Weights of a small GPT-style language model, trained from scratch on English Wikipedia.
Size: 13 layers, 12 heads of 64 (4 for keys and values).
Training: 1043M tokens, 11308 steps.
MLP neurons of a small language model. Each row is named by its layer, matrix (up: input weights) and neuron, and shows model dimensions 512-767. Each number is 128 + 24 x the weight over its row's rms, rounded and kept within 0 to 255. Numbers have three digits each.
After each neuron's rows is what it responds to, as a language model described it from the Wikipedia text at the highest values.

L6.up4229:142107132093099106105154145119182106152070162122138146052102129179150116134141149128127158102138148055144115140128126131097166129121124109137120117127144108132138144162119142135130108171112132100172083163082112109149158164127131122174144120106134152123172142146143078102131154111107130148131160141122138120164151142138087155155116113130083148187137088088174108087131085138099136108163120110155110113169095174122097114105158149108113132144140129145110165101115102117103140117199133089156158104119123157141130149157120117131157135141109121096149176144155075140125101112107123151162096118114129157157118148098110104138139149141155125096118054139174174093118093146122108087139118125104125135126126175110126091159108104116114143118109115141115103121139155090152122122129135
Inner digits of four-digit years and numbers in lists, ranges and tables, e.g. 2'0'10, 1980–'8'1, 2009'–'10, plus table row starts.

L4.up3838:117110110118097105126135087118163104140110129141104132104136135121160099133144177083188132124129110124114109148147101123073154115135141117104168092189091114146119165142132128125159076118102107156139131088113120116151146129141144130135131156087137109126122169122168132078175127110161129137099094135146151160107164118144085095126121128130146134167117089104168154087147115109101140109159186099143125131121072116114076158080170123087154144092127163154096121125106099105091148115121146105085105110129092118165104111135108110123169107149116125142177116157163156104078112161143105139134090135123151088093149107101113158137147095104134142108106051132175140102107127101092122093125134147089122128167148161179151098145145106142132092083097115146132142125163131124136133168131089
Inner digits of multi-digit numbers (years, coordinates, list indices, e.g. 1605, 36.08, 2016) and the word before a predicate noun, e.g. served as, ruled by, became.

L6.up3052:120150107105163127107135091084174126153109136179109125149100068129106127121169117173110112108128089098093100135082143124126124138084102145130058166124100151142100099155137124107124161108150112116079131105112117092132129136110123128119116104076139100096109149143149126130160121169134104144103079141115093147112110134132093165116157167160139144151099175132128117129136137103145128116144107113150161146139110115141142117103103133155173110187134097167132124120128126118113090120166143111127106121179108109144117099092094127160154085146121157156145077137140114162130122106087109158113095149146119129106124084120110117096128146148100106125127154118153081131138138130131082151125150164132107130131087124103147119106100099104165078135098150157121106139131114160144116080110127
Digits and spaces starting or inside numbers that count things, such as the 1 in 19 calls, 35 candidates, or 2,065 households.

L9.up253:104099117108119138097117136120093128139131158153091126181144153138107103127145156156111136135138109150098116135115123122117174151099114119105086113107108116159149125164086120144135177161116101101078149163135083112168117119092125134131129127169142127095167129092169149115125157086115143108113116151137130098137168177100111117105133118160114103116124150112134149147116097116095106151143138120171146163163106148130142099120123142113126149152156127076128128144137151148127126109115166144116110133086113137141133146152096119143132076104145130163119147122084139135166104091143120149132096172115115150168111147122176124088130094143104154143125160107139115155144111117118135130119130137087123152177083128125131098136164134168145106150133142139164169123137104141193100129093100
The space token just before a number, usually a count or quantity mid-sentence, as in "contained 115", "a total of 120", "and 1965"; occasionally a mid-word fragment.

L4.up4503:160150145134136125100128130142144175178102122118132133102099123145127128125123146116084115141110137113108119111118101143123160104105168173111116096140134127118125108142159159101147151166159110141066126143076132125103153148121113107140137137126127141119119107168108148155127126135101066105123149116096122131110119113120138159142105086124161163174131090111105104121188109100087160107107177139125144104111094166136146076121153118109111194083116134125134132102139113128103129113152070111120157118120156110110105144130112111163163127093108152143157129144105157101082169153146121097187130136137163119118099103130160134128163130125104123160126092119098117150166152121144129118116108091087111131128113109127108126125123080156103149111113173125131113111129148161130173117150134
Country names or their stems, often ending a location or origin field, e.g. "Bucharest, Romania", "Country: Hungary", "Niger(ian)", "Croat(ia)".

L4.up4427:113148119087143153129088119127169119148116152186122090152104091150129160133135151077160131087143130102170105154075104123134077105105126127102096119143141110133096142131092119092100144137122136147115124154139118143105091152111094116117164139129143131128152148103124125188108142123088133152085089109148126119121125098111154113167164157099125114124125107160109105149115171125118118128106110092121139134122104131095113079070140168119111157142128171122106158157127127108154103100140119116129136175125118154182114145126069104157149115170129160113131081147105102135122157160116134120104105128126126114131119132079145121151089103136117091091163103131158110085138135147113133153135126087114150120125111134108126132144167111117104083159109146121136106111135065157161148152115115
The space or first digit token that begins a numeral (counts, scores, years, money) in running prose, e.g. "hit 9", "earned ₱20", "with 12,896 fans"; weakly, word openings like Un-til, Al-though.

L9.up372:080141134097117106152101124160158125114107139118146108108152116128097131095132150105124138142142078106109149106141124146083126085117114140103135121143115127156067125132135088179145105133164136127141137163159110202136142129103132109142141162126096153147124162130173108180169151144155109085148124102085168126116119121102140083125101141143097161151147091120136116125178152113128126129145123104112151090121079138088167153126105119142116119122120172128106142116113145126122106134084143095155142180149137168095074117118139135118159164089167103149148141136163113144084093148138141090148076199131142114134137126136124153108156091109083105180093112136103133112144153089115146113113145128135124142108114114122153125077087135170098085106142122196076155115113120121104132132158123
Tokens inside location data and infobox fields, such as coordinate seconds marks and digits, time-zone codes (EDT, CET), and country names after "in".

L6.up234:141099137089140095124102127113120095136099111106124101141135135146108106109120142140114114094165114152121114099105171132105144146099127126147115130160116135154119133107133099103104136176160124087127115146128130164111137106103156161109132084129136173136113132131162096132164173147141107176133107099120135121154100159118113129151166152085141130127121097130130127136127143094129128141148145114171130133140106165092137120115134096115109138137166113129105135139189076097119114082154126149173193098145151144148114101177149144118142088108085118145107126106139099156188153164086114143132116159129105139099160122127139150080198145129080111180129124108114135162115133145138140134165116133118106099135107107165108163105154082122126044154127162151097126119144132131082111120119115
Final digits of multi-digit numbers, mainly minutes or seconds in geographic coordinates (46°36′2'3'″), also years (202'3', 1980's') and table figures.